Weights of a small transformer language model: a variant of Adam for these matrices.
MLP neurons of a small language model. Each row is named by its layer, matrix (up: input weights; down: output weights) and neuron, and shows model dimensions 0-127. Each number is 50 + 15 x the weight over its row's rms, rounded and kept within 0 to 99.
After each neuron's rows, "fires after" lists the tokens most often just before its 100 highest values on Wikipedia text that the model never trained on.

L6.up1611:68 31 58 68 46 44 58 50 44 60 48 52 60 47 34 51 45 58 47 69 34 55 47 20 55 50 40 30 58 48 44 23 35 88 63 64 33 39 80 64 41 22 39 35 50 35 34 34 46 37 46 55 49 32 56 45 44 79 32 57 53 60 43 52 45 34 63 80 43 44 77 40 18 47 50 44 69 40 39 66 54 44 60 34 27 34 42 56 70 40 45 65 38 71 58 61 30 32 55 59 54 56 77 77 21 72 66 20 64 37 46 59 61 76 48 56 66 90 40 21 69 58 55 54 58 48 39 44
L6.down1611:57 46 38 68 44 49 24 67 84 35 77 52 62 70 52 52 59 68 97 76 53 53 53 52 38 40 31 50 65 59 45 48 46 37 15 65 40 45 35 70 51 46 53 46 57 59 40 68 67 36 45 83 67 57 41 50 34 74 65 50 51 24 69 44 28 44 41 42 43 54 50 49 60 24 46 64 50 39 58 35 79 56 30 43 48 53 60 35 66 34 59 44 29 53 33 36 47 49 57 59 56 53 61 52 86 76 28 24 51 34 81 28 65 62 52 53 40 79 38 59 78 60 61 49 76 61 42 61
fires after: ",", " United", " Northern"

L6.up1717:94 39 47 51 44 50 21 49 32 67 50 63 48 56 49 44 85 72 43 62 41 54 46 50 75 62 60 52 47 42 53 38 28 43 21 55 78 47 57 54 41 48 32 64 51 37 54 60 51 49 73 56 50 70 23 42 44 40 54 44 13 52 17 61 26 52 46 39 55 42 36 57 60 56 42 63 59 37 55 41 64 57 58 74 33 36 75 67 77 41 42 46 41 64 16 56 69 83 34 64 46 54 48 55 63 38 83 52 61 51 60 44 60 57 71 45 41 53 49 61 25 49 40 44 08 56 52 28
L6.down1717:48 59 37 52 72 28 25 56 64 56 41 47 23 65 43 34 40 28 47 27 35 25 31 57 49 00 55 60 48 59 61 57 35 43 60 66 38 64 54 57 46 33 44 48 25 45 70 49 62 61 41 45 38 42 32 61 67 29 69 54 53 29 50 80 41 71 39 46 40 50 47 63 56 47 45 30 36 44 38 64 50 23 26 40 50 53 59 57 96 54 59 60 55 34 64 49 51 47 63 44 44 64 51 39 45 28 65 69 42 16 53 66 51 50 55 65 45 80 31 69 74 71 60 57 55 41 58 53
fires after: "=", "-", "|"

L12.up1:49 27 49 50 64 72 14 62 32 53 29 75 53 68 48 11 61 62 24 66 40 57 35 37 40 68 73 58 45 28 68 44 59 59 39 68 80 49 44 64 40 70 35 54 56 30 61 58 42 54 45 68 43 42 37 46 40 53 64 52 67 82 31 38 44 37 27 51 71 56 63 61 62 47 34 62 69 57 34 61 49 54 61 44 42 34 81 45 50 42 28 27 55 51 40 48 39 68 52 59 74 76 66 52 57 31 43 60 19 47 44 39 40 58 59 13 54 58 77 46 29 29 54 78 67 32 37 43
L12.down1:53 29 61 39 45 69 58 58 47 69 42 47 65 71 58 77 84 61 62 35 66 62 54 69 62 12 57 30 44 53 56 55 45 55 62 39 54 61 29 63 38 51 44 60 66 44 56 52 75 40 37 74 70 54 48 66 34 45 64 58 39 58 44 49 52 46 23 60 52 44 62 68 36 48 56 72 51 30 38 73 42 45 16 39 36 59 35 73 69 33 36 42 32 23 61 52 49 49 27 59 67 53 58 78 82 46 56 44 52 61 51 52 55 68 50 84 58 41 56 41 36 28 35 60 99 57 57 46
fires after: "|", "\n", " |"

L6.up350:37 39 54 53 49 75 46 54 48 64 66 65 51 45 57 65 54 65 33 35 53 34 58 15 63 68 64 60 57 58 57 50 46 42 52 44 57 54 71 51 43 51 46 25 46 36 34 38 55 65 52 58 79 45 41 42 44 52 56 46 41 37 49 11 47 53 33 57 48 49 23 10 50 52 50 54 47 91 40 66 60 54 53 73 61 36 56 20 63 43 52 36 37 60 59 43 59 32 57 76 66 67 42 47 17 81 33 39 27 45 75 76 38 59 60 44 39 54 38 35 61 38 62 46 42 49 43 40
L6.down350:67 43 72 33 65 27 68 40 24 65 40 69 50 26 60 66 36 42 51 54 31 51 54 64 32 67 44 55 34 86 30 63 68 49 55 53 34 44 33 50 60 53 76 80 56 46 40 37 29 36 58 35 00 36 65 20 61 48 50 31 64 50 54 68 74 57 49 47 47 62 45 68 29 52 52 65 53 64 51 69 47 54 61 78 40 48 38 29 54 45 48 58 62 36 54 47 63 46 46 61 63 71 55 56 57 20 42 24 80 46 71 35 40 31 32 70 84 47 26 51 32 43 57 43 50 42 47 45
fires after: ",", ".", " the", " was"

L11.up1020:62 53 53 38 46 56 58 56 33 55 59 35 52 38 25 65 73 50 85 21 34 43 76 34 43 71 29 61 64 43 28 55 57 47 61 46 51 49 39 18 69 57 60 51 46 42 62 41 54 78 53 82 10 38 68 36 50 66 43 28 20 56 52 34 27 47 45 49 57 45 56 50 50 52 47 68 41 45 52 46 57 39 41 34 35 38 61 12 48 53 64 52 74 63 67 78 25 76 49 45 60 41 43 52 31 55 76 54 52 37 48 63 46 46 47 33 65 68 52 48 47 38 42 46 36 34 40 45
L11.down1020:60 41 32 37 41 54 60 46 34 32 45 54 49 91 51 61 45 42 53 71 13 64 35 48 64 71 83 39 67 82 25 45 42 55 55 51 66 36 51 58 42 56 33 40 33 60 35 51 77 56 64 40 69 34 67 66 53 51 28 51 49 55 73 47 64 44 52 42 44 53 46 34 52 71 60 43 59 81 27 43 53 37 39 40 20 27 38 52 68 32 45 44 47 23 70 69 15 60 54 40 41 86 24 43 54 17 36 39 72 33 42 60 46 44 38 45 46 48 66 65 33 65 23 53 42 36 54 82
fires after: "–", " |", "-"

L6.up1621:23 22 78 38 41 71 08 43 48 27 29 41 33 55 52 61 68 53 35 59 82 48 37 63 31 49 29 44 52 26 34 53 40 54 54 32 72 36 33 62 40 57 23 51 49 47 50 66 58 73 97 71 51 59 31 42 49 33 49 15 68 79 50 73 45 43 68 46 40 40 42 24 47 59 69 40 45 37 55 54 66 65 45 35 52 38 54 32 47 54 49 66 36 65 69 45 94 55 45 67 47 67 47 53 35 90 39 61 55 52 43 62 46 41 55 51 75 31 68 60 75 45 47 45 11 39 41 25
L6.down1621:27 76 62 43 46 53 44 30 67 40 35 51 26 65 73 55 39 46 26 18 38 69 61 30 56 76 64 63 51 68 46 33 70 48 75 50 56 51 62 39 46 36 37 58 63 53 18 33 51 55 42 42 41 52 59 53 70 66 54 56 66 72 47 29 38 34 64 48 33 55 51 44 50 59 37 33 35 51 39 29 33 84 40 45 75 17 86 72 61 38 76 65 79 38 33 56 25 45 15 73 23 38 64 37 82 72 46 37 42 65 38 31 44 55 34 53 34 55 49 52 44 48 49 57 59 44 57 83
fires after: ".", ",", " However", "$"

L6.up1855:70 21 33 86 38 42 43 40 77 50 66 33 43 37 50 47 39 32 57 54 26 10 61 31 30 48 71 48 61 58 34 41 68 60 62 17 40 55 68 61 34 44 50 43 58 28 15 64 47 68 52 47 41 51 29 39 37 49 71 43 62 37 49 81 27 27 72 31 39 19 92 51 38 50 38 29 53 58 63 60 39 50 25 54 65 27 67 65 64 65 61 74 34 67 53 51 61 41 35 60 49 46 23 57 40 51 60 35 48 34 35 49 78 47 57 63 57 59 71 51 56 37 72 53 53 53 46 21
L6.down1855:51 41 55 36 38 75 49 56 47 61 17 28 48 65 59 37 40 44 52 50 81 66 44 54 63 42 57 71 11 36 46 42 42 50 37 66 38 54 25 68 54 53 42 85 31 68 36 57 72 31 35 43 47 62 42 56 32 56 60 68 78 50 50 59 47 53 61 44 37 61 31 29 33 31 49 56 49 44 75 75 35 47 51 45 70 62 67 60 44 76 48 36 43 70 40 31 47 24 51 73 72 33 49 65 70 45 49 24 47 50 44 49 44 64 47 34 45 45 62 57 62 23 28 32 82 38 53 65
fires after: ",", ".", " (", " +"

L11.up1393:46 48 64 54 48 46 61 49 33 57 75 54 72 29 62 47 33 34 71 66 40 24 71 58 04 58 20 45 49 25 38 64 45 31 37 63 31 56 44 66 53 43 50 58 75 48 42 60 38 79 56 37 50 54 41 56 47 41 41 19 18 49 26 50 39 39 55 53 23 59 65 71 55 58 66 51 40 31 63 55 27 42 21 43 34 42 56 56 25 76 63 18 82 52 59 48 30 64 49 46 22 31 55 51 28 50 84 77 40 68 53 58 30 16 61 41 46 49 70 59 61 35 51 60 28 59 52 32
L11.down1393:65 76 38 61 39 47 40 51 47 55 69 55 55 75 39 45 55 20 55 31 41 34 34 38 31 16 44 46 82 81 43 65 72 54 70 44 56 49 73 47 55 19 33 64 62 58 40 46 50 35 44 48 60 36 44 24 21 64 68 22 65 66 71 58 66 55 56 50 44 49 42 49 36 54 32 37 36 35 40 60 32 57 52 16 25 57 37 35 58 19 49 48 72 38 47 42 80 45 52 41 46 72 31 36 47 39 49 67 29 24 45 53 39 57 42 50 48 66 33 76 58 63 64 50 38 73 22 51
fires after: "-", "–", " Up", " ("

L11.up732:68 42 43 28 58 44 57 45 38 64 33 56 42 46 50 49 36 45 29 40 57 49 91 27 36 49 50 56 49 61 43 67 60 36 53 43 60 28 82 57 48 46 48 59 41 68 54 69 54 51 65 81 39 49 50 49 38 40 69 38 25 37 46 65 39 44 67 39 30 66 59 50 56 41 46 62 47 27 42 39 50 54 72 73 60 46 67 70 46 35 58 45 60 54 41 48 18 57 54 26 74 24 32 54 54 43 71 50 54 57 57 38 49 60 69 40 44 65 35 36 37 53 11 91 48 55 45 47
L11.down732:51 68 48 65 70 46 45 34 28 72 46 50 46 37 76 53 71 42 39 64 42 73 38 69 73 25 64 39 42 50 61 62 56 42 79 33 57 65 49 41 31 36 57 65 70 60 26 31 39 52 66 65 67 53 56 53 53 73 49 61 59 52 64 51 52 51 63 40 63 88 57 41 17 31 68 53 52 61 49 34 66 49 46 52 58 57 55 57 46 35 46 60 35 37 52 40 54 75 41 48 52 53 34 32 43 71 71 66 57 31 55 56 49 42 51 69 50 62 46 49 41 32 53 22 54 41 31 31
fires after: "|", "-"

L6.up523:45 50 54 68 26 24 52 28 47 72 61 45 45 27 51 56 57 52 33 30 45 43 45 53 44 47 89 57 34 38 56 39 68 38 38 36 46 56 71 39 46 47 66 63 53 62 35 44 40 40 67 62 52 56 41 24 66 49 59 58 32 53 27 33 37 45 56 62 48 21 35 54 42 41 42 65 59 58 50 47 38 61 49 76 67 11 57 28 55 55 31 71 46 66 43 60 08 44 52 44 44 61 61 84 49 58 63 44 61 36 65 46 67 74 63 40 30 52 51 64 84 23 70 49 54 66 39 24
L6.down523:50 53 55 45 21 85 82 26 36 48 56 42 44 44 50 60 62 39 35 46 76 08 66 50 55 51 33 36 38 54 39 78 29 50 45 60 44 26 13 46 43 55 47 79 70 58 70 64 47 41 65 41 60 82 59 46 27 70 69 47 55 36 55 44 59 46 57 49 23 75 44 29 74 39 41 77 67 64 54 73 47 55 47 55 53 37 61 51 40 61 44 64 50 44 54 30 41 76 64 38 42 73 62 47 99 52 46 48 39 50 51 45 55 41 76 59 37 55 32 56 59 46 40 23 38 39 40 59
fires after: ",", ".", ":"

L11.up1435:65 58 64 20 49 39 25 66 51 38 25 58 52 63 51 23 61 22 23 82 50 74 65 05 43 49 73 54 63 41 57 65 50 38 79 46 32 60 60 43 63 46 45 57 54 42 45 49 65 54 65 62 19 48 55 39 55 21 30 66 60 37 54 87 42 66 42 54 62 81 60 51 57 60 70 68 69 66 78 40 41 42 56 50 66 63 67 69 56 57 62 61 73 67 48 49 48 41 67 73 53 50 53 70 33 49 82 64 46 31 34 64 62 57 62 51 35 39 09 50 37 43 50 51 48 13 43 57
L11.down1435:53 32 45 65 36 61 42 44 50 53 25 66 63 42 39 47 45 53 57 43 72 70 49 37 43 47 60 66 58 37 35 39 79 44 39 45 60 47 29 39 59 08 69 52 50 13 46 57 59 56 74 56 54 79 42 49 51 40 60 64 28 64 16 60 49 58 63 60 82 37 63 61 49 49 56 81 47 67 41 54 37 80 43 48 45 65 42 54 64 48 55 58 58 37 41 39 67 50 49 78 46 61 62 51 58 37 51 50 53 66 47 56 25 45 61 45 53 53 39 59 33 61 65 60 83 52 60 63
fires after: "-", "|"

L6.up962:56 41 70 59 29 41 58 44 55 15 56 41 72 65 39 48 53 46 54 54 35 46 71 47 34 69 48 31 54 90 33 28 54 46 25 18 29 45 22 30 28 82 61 46 78 47 41 65 50 62 54 50 58 58 60 44 38 54 77 35 63 69 44 56 62 83 39 57 50 42 39 56 64 54 70 34 53 52 37 54 39 49 36 55 50 62 18 65 68 43 67 58 32 34 47 73 62 44 71 61 28 08 49 46 58 43 50 64 40 27 35 55 52 22 71 42 33 43 57 60 38 36 47 33 63 38 50 47
L6.down962:63 52 74 54 39 95 83 42 45 51 33 33 37 48 32 63 47 50 42 53 61 54 81 52 56 53 75 53 56 55 71 40 53 60 82 55 57 64 63 56 30 46 42 85 34 59 43 64 50 65 48 53 71 87 51 16 62 30 68 50 74 71 69 44 58 44 48 26 47 70 49 45 76 69 77 27 59 62 74 46 43 47 45 72 35 47 64 23 73 61 52 53 62 78 53 19 42 68 38 45 37 55 32 27 59 61 49 57 52 35 25 59 66 69 67 24 28 30 30 53 44 70 64 54 39 51 53 34
fires after: ".", " +", " −", "′"